python train.py --num_hidden_layers=10 --hidden_size=256 --num_attention_heads=4 --num_key_value_heads=1 --head_dim=64 --intermediate_size=704 --vocab_size=8192 --hidden_act="swiglu" --norm="rmsnorm" --norm_place="pre" --norm_eps=1e-05 --positions="rope" --rope_theta=10000.0 --rope_fraction=1.0 --qk_norm=true --attn_scale=0.125 --bias="none" --tie_word_embeddings=false --parallel_block=false --init="trunc" --init_std_qkv=0.0263 --init_std_o=0.0 --init_std_up=0.0263 --init_std_down=0.0 --optimizer="adamw" --learning_rate=0.0012 --lr_mult_o=0.877 --lr_mult_up=1.06 --beta1=0.9 --beta2=0.99 --lr_head=0.00273 --warmup_steps=283 --schedule="wsd" --decay_fraction=0.7 --decay_shape="pow" --final_lr_fraction=0.1 --batch_tokens=[8192, 16384, 32768] --max_seq_len=512 --doc_mask=true --train_tokens=213300000 --max_steps=12694 --dataset="wikipedia_en"
MLP neurons of a small language model. Each row is named by its layer, matrix (gate and up: input weights) and neuron, and shows model dimensions 128-255. Each number is 128 + 32 x the weight over its row's rms, rounded and kept within 0 to 255. Numbers have three digits each. A neuron's up and down rows have the sign that makes its largest values positive.
A block is one neuron, or neurons of one layer that tend to fire together. Before each block is what it responds to, as a language model described it from the Wikipedia text at the highest values.

Mid-word name fragments. Word-piece tokens inside proper names, mostly person surnames or given names, such as Ni-le, Ha-le, Kar-im, plus suffixes like Syria-n, Victoria-n.
L6.gate6:144191111134180093153058109119097086118137106167143133146130137131162082089184141125115123126111064133112081193111089160126136142127144077183105114188095173144120105147128153100086118095112174098167124147135096104159065091144099179166154181129190116064146134148111119121181136222127155192138169162086066105140120082102188122118133140126131092123133126174107119140093089092182101099148
L6.up6:082170146132141000149075145126155095108162183117154189115152032162124144121141110124176118124104104101164108104156163123134139136094122128110121117174135140136142090084184100107185158051120201112076127136126158099128151128091091080089116093102095164118099138123140118081136123081142118084146124111128119127120108118134148162140203123150172113151119094076127141161190105123117102089142
L6.gate112:144124140119165179136071126083145141097097096164121145120114150081161154175201144128108137156095153136153081140173136142127106101040086122103097131119136186160167106091128148153102110147122117128124148109053089091183172128103114184138156144168120122162137099143138093150141106156150146225106125154156179078197169164144104146096165166121089121175164157122092103122178178149125130159140
L6.up112:105108170152118195086138147115137087108157108150122107105148113098161195164150208168125166122102109126166148159111067137099131126109129095113165068165076081069167132104035152144113068164137108175138131140112150114143083177150133120058132160140221146116057152123132117209135128126162093141111142077096112061145162103120130128080177148133176171209090169163142141112106133121113148115100
L6.gate113:136168126176196122150044110086137089167135086094121088125120154148144124167206096168118116143107165068114127141129129212091098099166121145127118106153103069142139209109116156118135111138162140137106170197163124110188084145116093182090077154113136163153112100162117084140169080131115096113120162106128151134191116143070150125077151118167100089137140107110160134130142073122082122101156
L6.up113:105146125051152138137146118112155141068115143082107099120136118074175137168172197157155186137093111098126067105095134084128200109109123133152123133121105112139153134174164078110164123156209078126142115159104093129148135048177108148112107110041118165089124111097186122186182138153137110194088120120092111086116139107102169108113091148135140164123095162094116119141102192112115062110070
L6.gate136:094187159137172163079125099099113134114140176040113140129136151109154079177061144127110131088100168119081087084157145198147119152131111113145102163189110153114133090121114085132148122196123080118113145136129111123145116115097118182103146082138082162141171179111098167110151136157133130135134118068122114130176150081081111092126129189135129134106159146080077159118074163159085137104099
L6.up136:077117165126177139134128096099143085092148133108083145096122135107101137152139138078113148129057140097144100107114150128140100220110106135088162104101159128128133131133141144134146071175133131084142125105150128134138140068125148101120158129107130120099134109141111169117149175120112124157113122072116015160141158120049167097165152149094104064131155154123117111139177114066130075178136
L6.gate156:058139132088080106110095123093130153122143119036130116168110136161123101087155162134118098121114133111112076099100157106144110152098148099133128120161161088113103121104152166139189121183080078106121127212098152060180078143145108136103134108123161136132181131196146142167140111132129090142156130106089069097130166098058179112130107221140155109114164175110105135162061148101149153136110
L6.up156:081177054105145066137145056157076109068121136078155152094157110116111158110144107105145092146042117140172122119159110157114138179124106130082112162163133160107085157146158103153176133161108108143160114098219117098154184181137130122122122110117122108095133101110115165084114132111070140119185135173101130067101168182110151139142137078146163132164112160063169149091138143132106127118129
L6.gate213:068083103172095110172115103128070127130128111107130151138101164137129141168145130094114067118087113125149111137160140099074144108119112126131205156141090136173095167096153109104131107135133079171107089046167188137123134153095097141064135120215102168172199087127126072126174098106153114128096075119096143121120130096150088214119137123178148118093129136103124122132121131132157120139067
L6.up213:095183067144123140126093114101098137111144163077081148135180209137136157157183149107090120130076124110103119142120156085106082147116141142174129114129132125119156162114154095124162130120133162125129086110104153147122116137122112130124141150093103175108159125171117129137207140145139114188114143108131169133145172082151126164103142175202178116122124175108099126148125125177143139137134
L6.gate280:145151154127155108150127148089090119134111112086156164165113175147144137160108116079097112124168095095097195100115162113141139148164186105107060103101092138104166184125166114066103149249174144139201137114194151107165128152109121129154130119109095125124113146088083115175150084117079071101083095177131080094119104113102121083111197166082090079178074176157170112100100071112144166102129
L6.up280:127106143175108148149186114145168171124157100091139125077185153063121152153107148144136067099113153117148132105120136119133076136138107157071133098061130100143165123078168104120128158152088102078171100166154143125168055130110084109087115140068148134101106105153136105122140123086172084150143119112164184149125123066155078081186115101080162105100096128094104175089114119189159137108211
L6.gate303:109136052090166093222133113180153169090169154081094162152119135124184071147106142091176138126158099118134118093143181122150114110162156131091118106130157181095144132080142066118111149117128153128089177132153100109096113145129109207122155155121118117120114116159148161165134152138064076155074123094113143128111146129172097183087106143142140147124200121128132104135122102162127187139140
L6.up303:140187134108138142138096162115142188130084099104137083110126128176181130087113177134122131116085066159133090147150118134036121136103165167133179166128098135168112092164132150108131145146139166134127065159156082145157105130067138084144165113063212206092109141154125099180120124119162148134143125181139134175188143134153105143141104138047130098130108131173114215119109122152121158114104
L6.gate311:122133173168119114106146131129126171137158130118167114094093130153150104078102112106136135125139195102121139136088119064150083115187136131144138125119122108175098126115115144090102135132137107101138092132145141166142086088138068117109103161117121103101176159138107146166119095126065104145105131052069114197155124093090130167091096107072146139147078085149153125090156167135110145092183
L6.up311:067193103130105116098106137089155092136111077129102068125114169136116161139214148104088138114158093085152144109106122091159110160150116144138116134089146123041101131120179115095098128092140111127173147108122145160123091166104126182085075077105113202144110091138158080159167162112168156206165177130085132184158152076163091134126076120149138097111130146162121190155144107156103119128104
L6.gate363:142111107076113112181108123066147102132139125119143088095186161168208122163184185127102107108069103138112096170190179134106097101187186138128088132127086117147088130126183161116115094119086091133169175129120177131086094125112170160141160110162180099117131106153109118151172113175126128171126130101096101152160094112091138150089165119133067151129121137113097083144116147148136129156100
L6.up363:136107112101154197135100088109125086108166074151145109086152089151133148151177150135087103113101073139113128140111144126107128143123127140175146111031141114122141081140174162112136199072097031065167084117146101145139098144112170156110108147181235139117106104165140147120122099123207112109163160125150133132117083144093166094142127118109159169187107145119138155062096126181136108125129
L6.gate421:162169140093142168168065191106063129136138123164112132170114099098144115081104082131114139150102119148151123156190110153133121111174177121196145102153120146141155164150142052111096155147145135157137103128118168134167129051130152117103109182136106125109174091114124072053138047091138105088106182131097141131111160092077136163112125191121104094059142102076114136153091122154162115110143
L6.up421:150173162138164160126076142075119146073119130124122129151142098111088125082113127165116141142068109128159158083165156164126131100159142138167137105156071141153158177144134070073103151131168114116120116146159142127183117077119126131083099114088100186106188117100145058099140097118118076096145188142165148142121131092070114123106138184089125117108099115080059117124083069132119119102182
L6.gate468:193196161106170154154113116071111184070114100099168105123151123083143137113144142128122089143106097161057169100105109146141079135135163071101076130163037073094123165122147142098117110134155103159099131118107164161154111117106141121134143133105131157151195161104057120054128118089096075184146156138170097136158178116126133140113150152125091133129148142164122169082104130107119089098116
L6.up468:118121132092127089161099177152149165081099110151130138136102190065131161159158147140120107136147171123138157104165148200079111117119124068152173138129135133115099140113148164114116144165128133173109101085169102113189095124098044168130133181153119137093155120081121131034131093113148146039171135095169162105112179189140143131106140137061095078145176142057179160125091131123154122138159
L6.gate470:118123098154146091084080114147120071099188109100103112143111126093182096153123192140168165134119089155126079147167123081126175131098107071140145161157097105091176123035096054124080097162142156101129138103127122134171177144136186053092113175146087159078109136112164137101148027125135161119119090140100142095184131071128066147128109179106133110109105147095098065114157102188160194113117
L6.up470:126126140149110117146108164075088092137120122101124093157114125131129145140169169064167153141135077120157093161132094113105165146125155103106114149149164134135130077054122090099127115139180096084163133124089136125096134130140084129086106081155165137140163130187133106189180093094131123185139073122121122132174127162184098105116137100122126102141108150183171148129163121183198145138120
L6.gate549:114164102154141158167101093043122177158101118126118114128102194106093067124155139160096092131104125095139121119145144099104127129196134136113108095173140136112133144082144129079142115147138007148153108116135173082102056120111091198155134150119131154157206085086096107119111099121121119188166135123083076147150163106113160143112109139157054041151161173117148118090121149096130139146159
L6.up549:101144099146150153164143165097099153135149166159096178154132098036208146184132150172133138152097139090117152153191133061113173099132091123120202129128096083091091123154154132164105166167126171139101141095167182111145134156099141117151149145139123129125126094075178161156138132083192118128109098094098095111160102110135155135087126081109166141096115073104067082104140131139153155209098
L6.gate557:137180078141093126097094082097155158119091215152157150144177144066140070089159113124103123113127130093067086120155154164122107123127146141089151158109091208138123168122122145148125165100115123107136140202173166162130090101136120115140167134148101200138126125149099146157194121152166113154156109144094106107146138113129153180095133146106132130133092143130110105128159130132146195133141
L6.up557:184120108138142130155121093112126120068095097141108141147146177086159072102147096159112129121105142094153175158063078182064135087111094189142153089113177123143137165146120126110113151068176135130124156104155142160157130110095149161129151090169150131068099112139156105199122166122130096167141143160091144106153150139127128148148105146078188156171177181092180177119176117155112167095103
L6.gate669:130117107117164069184080144043114130120087117054109134147110118158145140144164141119090129117122074173095088126152132117138164160123159078145091102145096105163156081132142148105109125167161131131182091127107094098174180170142102168114079175177103099109108112157145161165147094188123091148095117137115042102220132043076117174135131162151128096148180152120090116121137157138122178108074
L6.up669:123059120076135070146158129117150125127146169109151109099202150169133110142127142092118110141158138163193146070102130098094181130092053106147175194083066091186069140111111145105058086156120116157171043131092106088143164166195117119136113099153100076132118122149130130179164176122118143153085111134136112164133128091187141129123137090120107113139191135151113158164075139174075136128103

Year final digit. The last digit of four-digit years (201'8', 195'0', 202'1'), especially in election headings, table rows, date ranges and decades such as 1970s.
L5.gate71:139127143165170192164094105055148148169170106069135108117108135140098195121111086103095141151138137128083076108145095162131182090096130118148101080139122147115180066114197153157138093118122175180109144134152153118133111112102075136157141144132101170103131166125130157155125082150126073148149077102085160158177194103126196146119107104126143124162117099086090090187127152120102158087136
L5.up71:094119118086145141153077141075183161112127110059077083146108157170137093092108099147126139154157092134124154128146105117152139166129100127175151122117143152132192169118116171130157140122139112168129118120149123131154142100118135139108136146137114158126107109113139086137094069166169137078127140180109198073095114131076124131136158119177080165117137173110135116170104111105106172136177
L5.gate89:163125149133115132113092161117161148103095080100084075126147160151089105116213114127139112161151106075143096140179133113127145114129096088099141102125153070108199129107169142146144124150122091081130139078106130155117141113152112141131118122180075163201148168143105002153114138134123150163157140238161094140141122112172146155119162143172130152199150122129198110101124085111107065119172
L5.up89:113083155155117170098160151120178126113132072128104082102170185125102114103142102139105140074128104115169102154131080139116143086099191137111104061131137108126096189088189108156118111142145151124146077151142112127077121128134051102104070140075128166127113143138135097106105089077112169140178139141138091186134189159178137187139140169066152085111134137124169078176124123096171087148112
L5.gate269:157156119090105164115086130105137172142141124166096089201127125108190159153119097111160121113127109136090100143173152167109125118158110060139169069170141157113130131145185124190135099149171178086060093115155145174144157151155115147054090120061146156116089078112168158115149093205147118143113165137105128097096195085099088083143137080106131119131093204080133110160103195145124101138164
L5.up269:210130130060140079131104122082111174078094134127160150072142177163119170112123144194133129119152121182158086175184142119089102089115098164094081100130167163153114179143131137156109091088168110134105084132138124121123107142145088202118160126137154170097068159116200125158144151143105142112120151181187119104133156119084083103138069104173122119142109173140179112149093070114151085080175
L5.gate439:073135095085150131129113122072188144117065160101100117082096141142128109113176086113167073111186167092096120120130122146179163169144149121161169136109147149138161124134181165147147099118065135106168158137134076153172063121152120114126155120127051132095133160118085083129152128092177114111154118167085167114170117124183142114116169110128102173187168123095099112134088145195069142067188
L5.up439:100130140136128134139075063098185133137132109125097090135124132164126202098116116151150132129145107151123170107149173144185161153075162108093130092112104121124127132100158163183122136051095088121068101154114120092075169125188107124123139095104079128072118156120120091068093127171182127098146088148123172080087170140199079107155142145115159122163201144085098142186128154132154120115161

Year final digits. The last digit of a year or decade, as in the 2021 election or the 1980s; also table-header pipes and word pieces after re-.
L6.gate120:139160113163115091091082099141116106120091104160105153170174104090151083136094178078138115167175093130141089127156135150129157152097087104140135124204141150074155122146144132139133080130136163105152088088137142127146115179217172120150176127182124114129109124138154094099116137094147099090088118224013145063120164098152156098132105125085105093086178166118092097124136073202099155133082
L6.up120:146163073128093082106115073174143161126127110127150119180139103083144137070096158128067158139142093098128168116135152150130126100167117165094131156148153142067128126137150113173152111113189141181195111074201084147168168153152179173088149131204123068123156104135182085136106150082151078166116145178100164129094129135115203062099121143135124098152138104103142098102086149152108153084151
L6.gate193:115130122181118137090081160088183115131146123132170081188093134169146079101126134141110126168113159116158069150127086145097125126137163132144114050135085170102141163133199096177157122150106208133177121117113120123182139063164182064158149171093145134120161176170137142129117091116124120101131152109120137149123155115075121185110107150102100121116092098138107164104060123116113126153182
L6.up193:127153094149124094107127080105178163166152124148182117136066089154157147141152198133079107084146126078152078145101083121130145194139157098114117136128103167050098124113159122101149163121140162057164121067088133149095073074107120094127103125133148108063154133189123114108109160103070110182098124109099132152141048094096133081141134097126117113146117068149144145045141152116155098153048
L6.gate198:062131129134123099151099104156063112125119121143081140123111136132127092166127105083149145147120156104115111194137141139117172125128207094117155125132133142070172154191126143070101100112182085093115164079116150104098102159138156141111143156101074092135132149131110127179151094136121136092189121205124117154193114117132126147120140150185053115066141104142104165140143087151139207139088
L6.up198:116155131148109188097167063121153148095143129109131159134123096101084156101101188102094133153153166104171097135165108186182119097119115124159163193106117151150130126099101154083112121115161080107081143070092051106139083146120129099189155137184101056086119077120124163120138092116118122032128108196119164169125066096139165072132064081134121179130147138155143157103101065148109190136125
L6.gate203:186146111148143068132120117094115172121122152113142173176129160163121106086112138097071085120095183178178149120166183139096104157088114145113162099122093121143136137152109157162084105124081129123161146090168106130166091173148172174130150140154181152115137078184121079111172143155200158099139051130163154068139115118111124080056143096179107145087103149107118086136146123185149198161156
L6.up203:128161120114163098077136132186129136170098139131139101141158159206113076063091176070132172134148144119149132146097117155154170165142076121128105132133097151128145106061125128147086113164064147127169157137140109153157154173097151061128150075179124099164150100148106085160166144134143080081148136116112156094137169160107123100105094088115085174068149068117125112113133111140137126148166
L6.gate330:179103142120118185161109117059133129146160177152114134062107158062088102132206134145140166115129088091106060121213127192129100193091139098134098088140130103141082113118104117102141109148185115125121128133131179096090150141108174187123126141124084093109102101144152116152118052150111163103089183074153164130134202126182154125131094183158110132141092144197168147155098126176143124109085
L6.up330:109127112133125144156115122098077158153147118156152154147176140091164189138206125141084109135127135094079116118117105144127127172080114090111126098178133094199152112083185118108055092130112152101129091130105126141142068093098158105142119200056115098115116140115121108151163088156151152127132126141042116160123102159138136109106106109079121119091170117069112152149168186167146073144115
L6.gate341:133125151159172123155063081111096132179072105115018118089084137143173127149216171209144110172135130070083142134116139158161187152154113145095059122160094094136128148083120073121115070152140080169179119165145157123138156071162171138122122152139087119150173226110106104117120172168081070136144078140129093141126171121113173077097126183172110158147126152163112132121158131149129122095123
L6.up341:152125196149139120114154096158054088176133114131139108175117122175123204153168151112114157086178055094136169115151059148177108121112054048076058204170159084076144120095149095144140127118106104130182131154127148103091150136104144131121100149125106073163132079105113111073107123134083122096156110153134192108107115074148113152226108170130128127102141169152095130096114121128133107142101
L6.gate358:132150137143146081057059102128207163152147079125100132196121092114138137142179130145156144102112150113081138119130145154135116096104113174134135123118115140108145073163155202126163098128209143057140096081079162146137105088111128162175119125139112145148143169147104101141113100141193175116072115142106117193133113080130136146096111155134077099094136123140116135118107150157148201087056
L6.up358:146215160070160089132135166161090102114124131095140087149132100111205183180106105091178145117135169180113070151075131128166174080161099135162116110170105131124162101174166103120140177116175119157099130139158103147126132118092172129118077125159129066117168153144124142095113120100157127163137139111134095095136133080162174134105132116191094156138108156085135142127204132193109210127120
L6.gate459:153146122084149109097153162122143139081133130106092117118132113162133064135087090200156129145159127121141112166118099162107122184079129129194136082132141154232209109142114124135126067105123138179119107125104137086125095114103164188128135106166115172137112091086129067093110136097158080154109134130047157096137158126136105118149128143126105103192117102105078135164105146173153142161150
L6.up459:116092117132097097083167125140147053131135106139115127148142080129104152158089109062126116153110176044068056130106055176180172107095141102150120142093123155115135133143118118166119056130122133146155131130099153135106087110155148073117103178136137089121110147084099113085121142093144131099148162148081106072091082139119125171130104078139118173142138100137061124135114060144139125140125
L6.gate488:103179149061152139105047166149141106118110116102109072149151171167148119144189155134154171136106108124113107094132107144147169116144109147126092116109129120103071147134191129109052107100129122112118083145144068147170129109133103164145151159127126176149152173123081177057112082202099147135144196166089118104126150163127149154143140115135097091088118170122102156162085116147091094114092
L6.up488:138147195142171097111099126142100134156125101135047140184146078163175195099127130097162129162111138099137152140166128153100170143089092159143120152153129095061170188177185100159068118149090090210180064159157109109143183119147105095094112108159143093130078137134075158108166091132139135131172119117140132097145144145147118122139109140218155107147108092101094169179094121123134144163107
L6.gate506:178150130127164197116082107096108126098155126150071141164082139171149139148128079064131144167119147149118116120128103117090176151064115128154105145127107124123140183149097137115123155108159155218111097115159142103130164131147099125093118178127150133105090184153121105153133098183118081120126100151131153134181169164131096162114128152150107085127148145140120171113125147120133124086118
L6.up506:159128163150168140132083130120051106116172149138152128137118181087103217156116122159117188136110059157095102147141077118145120169091137161146138130095129076143099187165121120134084105116155187150147113171107085114107164135114066161087090126098102115078106106101066179057105080177146150071213127130129118138134189056121123168210094132125071114132171144136152170122108147108185130183115
L6.gate520:119156159176120114138117135065170119181158169112114053070177163099190141134132169141149072145091124093084066141129111141158093124173140102176112100135161087163131134117182128118146098121131150159161186204132156096144110068144117175153167157136063116180168120153057152165126122136156141164144140127084100152102168081119176101101174100171098154141090145100097137141108110203108145099125
L6.up520:063070118149102202146132160138103126119126112143165074123158179110161132163145186135119153102102105105114131083139091186132122102145108128123120187165170077129101121075119085136175150073182146168187143205067061106119106120109109128141134114117097172142116103097083109134103102095135073115123152086120103137122126226099128130148118116136116169141144157106147173081119098100076081174116
L6.gate563:158140083138132166123089062095197106129093150162126129117202112156222150122155108141132157148115110118121110165142135177123169142118149093140105124126160083151186119144110159199164098092166096212082136170125173125111149064178134134105138145117103095108128125080128138131156080182121118148122126168160176100187121141155123167113121165172081106135123160111136124187145141146122109120142
L6.up563:130086133121107129218120140086132135142098045136167071194129145097112110121154082129089180130138152122114132160220176156111162097101162111075168141082176142180124141140122155153127155107140153131113095109122131110123166247145100141092119134110142113128090175095140141223148175126123140100110105078189148179085121164136096172135121105117138117150113042111144092099123131105110088145105
L6.gate582:121148091144121137150090103074122170131167130139139100188089100090109086088164169144137186130115081115036153114196134122120149117089171129175132086207193150105188081120168139116181129133096068090120138154136141141139107086162161196159139138160098118138122119135106160086155035188149133083104155101082111076159110125137152183134149198144131099105134130138044123115125128099076163093093
L6.up582:102082139094108141119151128124150139105102159132161185084084146060096116160065147143165096144137169086128157116157206129089149110117065162146124131105153100124123134117107113162095138207105125158145119150145184105147113115141136129152161126177146120173106119159129143149103162112151123087181096151126159137148102122142124101135080191177136133132104116113127149163027198136118187166179
L6.gate613:113164194128088121155051162143109118136091137071093123141135140104082115134156130158141102121130122107050110118171151078186198115130120138154079076129134187071087073096140110138191080075112151155151107144153110127109111138146146070182106141148104102127155170122165120118173154157176152128223130176083178146096132134159159102160164108153092152163156105084159105123010081181111138144124
L6.up613:112114083134154152125162083052176156067102140148161115132130167116164096109143117159130133115095118135107086130108151133160117132149152135059136156127106138152137131102164139127076072121120106167149131153081079151166069113146129215083105130101140163111087093082139151099151082173119117138116107122109073122145132132054106079151168170132093138081102086132077121110156135135187092126131
L6.gate616:183138092157153128099069126087093149174091173131148103115060192092144080116142158136146108117145145131162124173208177165151120136127129154110131087189134148067148141130106113148148073137154135111114097134156166161156177136146163140123079150145083088142153137181106133083187093101068120120134169119112177123137135127077163126123115212154139138129115109096153130128087158199131172149118
L6.up616:137139108154083199063095083160141090149120113160072099131126173084136116133151137141175166136118158115169087154042101191154158160149188126122108157112160125114088117166149053149150156092234118175128086170088163102105085184159162159133162175100140171146166116121101106061106137123112140049124134125089153151129150137116135109099076165138111134164141127128197125130086129154110180156137
L6.gate621:133202133120152105076184126090080138134095139087107195117103092098119120139076092218144105090163160123144095159153161162120165108139086102080100151099131147093176143079104129132164139167165122096136146102080177105169131137118077141118114136139092104148101139102100114066151120176158110144141096149085125104130167145123134157108103144105098180174081157101146130156154127142111183117132
L6.up621:133138089184180095168202099158142171171092150042131196038157077078100111086095101102139114094137155087139127178183166194179128086136128143104086118150151132072162110101130172144097109088148082116168130160085137110112142139059134178112101149133085102106156110121097098130109135157126119144097181207094169124139140136111120175125099127168078182189112112117150113130106185155053119130143

First-name ending pieces. Final subword piece of a person's first name, just before the surname, in bios, lists and tables, e.g. Denni-s, Ron-ald, Jul-ia; also "known as", "named".
L7.gate577:189140131095114107183119116068119134164119156119117159133118149084131099113198086127102135126138100047132104156191152154135128044165150153114147123180108119195159117140195130072159129140129134145174132112133177131177145105114131123171110138101097166124192094129101122137139101159119143126116134075104089110137149108100111156082121166161079136100102176093117119196119113140114161116145
L7.up577:147119150129095127173127177127096157172162157181126176132080132079196120126201135140118113126179120125170113123139199090090103134138128111163179121115030122145107128120077114078134147143185110097164156158128160174156074165060091074119101141129118212107198118110132079155148167128145129126117110113098127093125101158140078188098155132134137093129069152066141103109160180174152120108153

Table header separators. Pipe separators between column names in the header rows of markdown-style Wikipedia tables, such as W | L, mi | km, Results | Ref, plus a few word-internal subword pieces.
L7.gate80:155111143155120170129075109131088182153179122128184178145148159115183116148134107171118061147067183112158148143143134171122127123178130118188103109086172169098197149114189182138156126124116115145119116100132102124130113137151189131136112129168152099115180133078121114130147173147165153127111144159121071090140107055147143130137110151150140096101102100162033145085103063199134151086111
L7.up80:161142164130158075098133096156147103076145131122126130148210116155109126147189127096115165144084123157208165155128089113119100108086194139152144147174126129086126092160144126137177098091077156152103122085128144116105105155163173080145080106116075151108117151079138102098120111067126171116133082117115152155147121125076123133135095123151096114135120170165153147163116103116149065096107